From a checkpoint of a small transformer trained on Wikipedia: ALiBi.
MLP neurons of a small language model. Each row is named by its layer, matrix (up: input weights; down: output weights) and neuron, and shows model dimensions 96-159. Each number is 200 + 20 x the weight over its row's rms, rounded and kept within 0 to 999.
After each neuron's rows, "raises" lists the tokens whose logits its output raises most directly, leaving later layers aside.

L7.up530,173,181,220,193,186,215,187,207,226,191,195,180,190,212,194,202,174,207,174,173,203,191,195,202,207,172,201,187,201,199,212,197,181,193,199,223,212,200,210,171,173,213,211,203,215,226,207,183,202,222,201,189,191,214,216,211,169,190,162,212,196,223,206,163
L7.down530,226,180,196,215,246,201,201,196,195,199,205,160,174,202,196,199,207,185,203,168,160,227,222,173,203,189,173,204,168,170,225,212,176,206,193,207,230,205,194,202,175,210,194,230,207,163,187,245,205,180,209,184,195,227,223,203,189,206,176,202,193,218,202,195
raises: "\").", "\")", ")===", ") | ", ") |"

L7.up914,194,193,193,185,219,191,223,171,216,188,185,227,233,214,231,229,209,190,181,198,217,219,190,201,188,189,218,210,192,206,194,173,166,209,189,203,208,223,199,226,221,178,192,218,217,189,209,198,179,186,204,174,224,200,169,168,205,170,215,172,188,200,195,195
L7.down914,190,177,205,226,209,155,216,214,175,196,164,233,198,167,245,235,184,194,198,212,158,216,206,184,202,199,217,187,196,195,195,142,189,230,227,207,173,234,217,208,184,203,213,206,224,184,228,202,227,186,187,179,183,210,166,204,200,162,213,172,193,184,185,206
raises: "ly", "ior", "y", "ory", "ius"

L4.up348,200,180,208,191,186,184,161,235,213,240,193,177,231,171,190,222,198,196,203,213,217,196,195,201,171,171,196,216,229,219,189,190,186,239,218,196,204,159,225,170,209,221,190,183,190,199,234,172,199,146,198,197,202,203,179,228,247,215,217,199,195,216,245,227
L4.down348,228,206,222,190,163,216,200,224,176,209,218,187,213,199,197,224,212,189,203,195,232,215,205,200,184,191,207,213,213,242,175,203,195,222,214,229,196,217,190,190,229,207,181,191,181,168,242,182,223,179,194,222,175,212,205,225,231,194,193,180,218,191,230,226
raises: " degree in", " degree", " high school", " Bachelor of", " student"

L7.up905,164,213,213,213,205,186,225,187,184,195,165,178,191,232,211,243,201,180,200,194,210,200,206,202,193,211,203,216,215,186,189,222,233,228,163,211,217,233,220,244,194,222,221,215,207,197,197,219,173,174,162,223,141,183,219,182,217,204,157,202,197,160,226,218
L7.down905,182,205,208,193,182,246,182,177,191,185,199,185,250,247,215,184,223,205,215,210,199,176,202,200,197,208,186,222,192,215,171,217,216,219,186,198,177,217,212,208,197,200,176,201,202,223,193,190,203,206,208,177,199,237,206,219,201,193,195,203,205,161,241,197
raises: "924", "928", "925", "926", "922"

L7.up1193,191,215,211,202,220,186,195,157,225,200,162,200,201,180,216,215,191,224,175,193,208,206,268,198,187,196,210,224,191,201,200,217,200,199,209,177,194,175,202,213,209,202,196,167,226,198,160,178,218,209,214,203,177,184,191,211,176,182,187,211,190,220,190,210
L7.down1193,203,206,206,259,211,198,199,186,217,218,186,164,194,188,181,222,189,189,202,215,188,208,245,200,176,210,186,194,226,191,194,191,188,218,210,190,199,158,178,171,195,214,186,171,203,227,201,186,214,181,231,202,188,191,209,188,178,213,209,190,213,214,183,188
raises: "erg", "ishop", "rett", "ernard", "rian"

L7.up388,215,222,194,194,211,197,207,202,187,233,199,199,255,191,188,211,205,243,215,240,220,235,218,173,181,193,196,211,214,202,194,221,168,217,196,198,146,209,228,195,209,188,213,263,203,186,188,199,210,157,167,199,195,160,213,194,191,234,175,219,181,224,188,200
L7.down388,178,196,200,202,215,170,199,164,209,223,195,185,227,187,197,192,215,209,224,222,212,224,201,182,190,179,210,214,229,190,222,203,172,182,200,211,175,225,228,207,190,204,181,195,237,211,224,204,252,212,211,188,192,198,185,182,162,196,181,199,212,185,201,181
raises: "br", "ves", "vi", " Jr.", "d."

L4.up817,191,211,211,197,214,204,236,151,195,187,201,177,185,236,202,196,174,171,203,228,205,227,182,213,198,217,197,199,246,163,195,198,206,198,187,219,193,184,194,232,168,207,181,217,184,207,153,188,196,179,159,186,191,200,161,214,181,223,208,198,201,184,189,195
L4.down817,191,234,214,223,185,219,226,231,199,184,188,178,193,246,246,198,173,182,176,213,208,181,189,205,169,208,181,190,214,185,222,175,204,181,196,212,177,178,209,211,199,207,199,217,189,205,172,190,183,199,172,212,226,203,192,224,158,201,193,212,188,166,230,228
raises: "=", "- Website: www.", "- Website:", "-", "- Comp"

L6.up953,162,169,183,180,193,213,174,214,202,215,205,237,197,224,195,212,173,191,210,180,196,202,193,230,180,191,213,215,223,197,195,200,216,193,217,209,232,218,237,179,181,203,162,189,205,190,221,183,205,172,173,202,228,169,165,224,212,229,207,204,183,183,196,216
L6.down953,200,188,202,147,199,187,218,178,189,220,197,217,206,215,209,214,196,233,185,218,195,227,226,197,178,218,201,218,190,197,177,216,234,191,180,208,220,214,204,204,200,188,174,215,223,186,207,184,207,137,166,215,205,222,237,203,200,241,243,203,223,183,201,214
raises: "ology", "ology.", " engineering", " chem", " Sciences"

L7.up248,198,197,199,195,191,215,198,214,191,202,210,244,216,263,202,213,182,216,210,203,173,186,218,165,195,180,209,218,195,197,227,204,174,211,205,185,189,187,208,205,193,222,214,231,222,178,189,197,216,222,186,192,186,183,201,185,233,202,196,206,163,187,192,195
L7.down248,187,208,197,222,224,196,206,229,176,229,222,242,201,226,173,211,221,210,198,169,177,184,193,208,179,151,202,189,224,234,202,165,171,189,218,180,193,208,221,235,205,198,195,217,167,176,212,214,227,232,209,205,177,180,227,213,203,187,195,194,193,176,175,219
raises: "R.", "S.", "A.", "D.", "C."

L6.up1021,187,191,181,197,221,216,226,190,209,208,174,176,218,176,173,198,199,177,182,201,201,201,169,231,189,203,225,245,176,168,206,226,204,177,180,197,195,190,194,186,181,209,192,181,190,183,203,189,195,192,185,220,213,171,218,199,214,206,187,217,181,188,217,207
L6.down1021,208,228,231,176,197,212,225,251,149,187,203,198,221,216,192,184,211,230,186,185,185,200,176,216,214,237,212,223,182,229,222,215,196,138,192,207,214,193,179,199,191,201,206,189,201,191,215,200,230,222,167,229,226,184,204,188,222,215,184,184,206,222,195,206
raises: " by the ", " by", " by a", " by the", " by "

L6.up990,197,174,218,170,194,233,190,206,200,204,214,179,204,175,197,203,181,185,196,215,200,208,210,192,209,235,214,229,216,196,179,215,221,232,219,205,218,215,166,200,213,189,202,165,202,197,202,220,192,186,219,222,222,206,204,170,193,188,190,187,189,207,230,194
L6.down990,172,196,194,191,188,175,160,199,230,234,203,194,247,161,190,215,201,173,169,189,234,172,180,200,188,182,165,164,178,231,185,184,214,173,230,204,192,235,190,218,167,167,178,218,190,227,179,211,222,227,177,221,188,214,213,177,195,222,154,193,189,162,148,202
raises: "s", "s to the", "sis", "s to", "s =="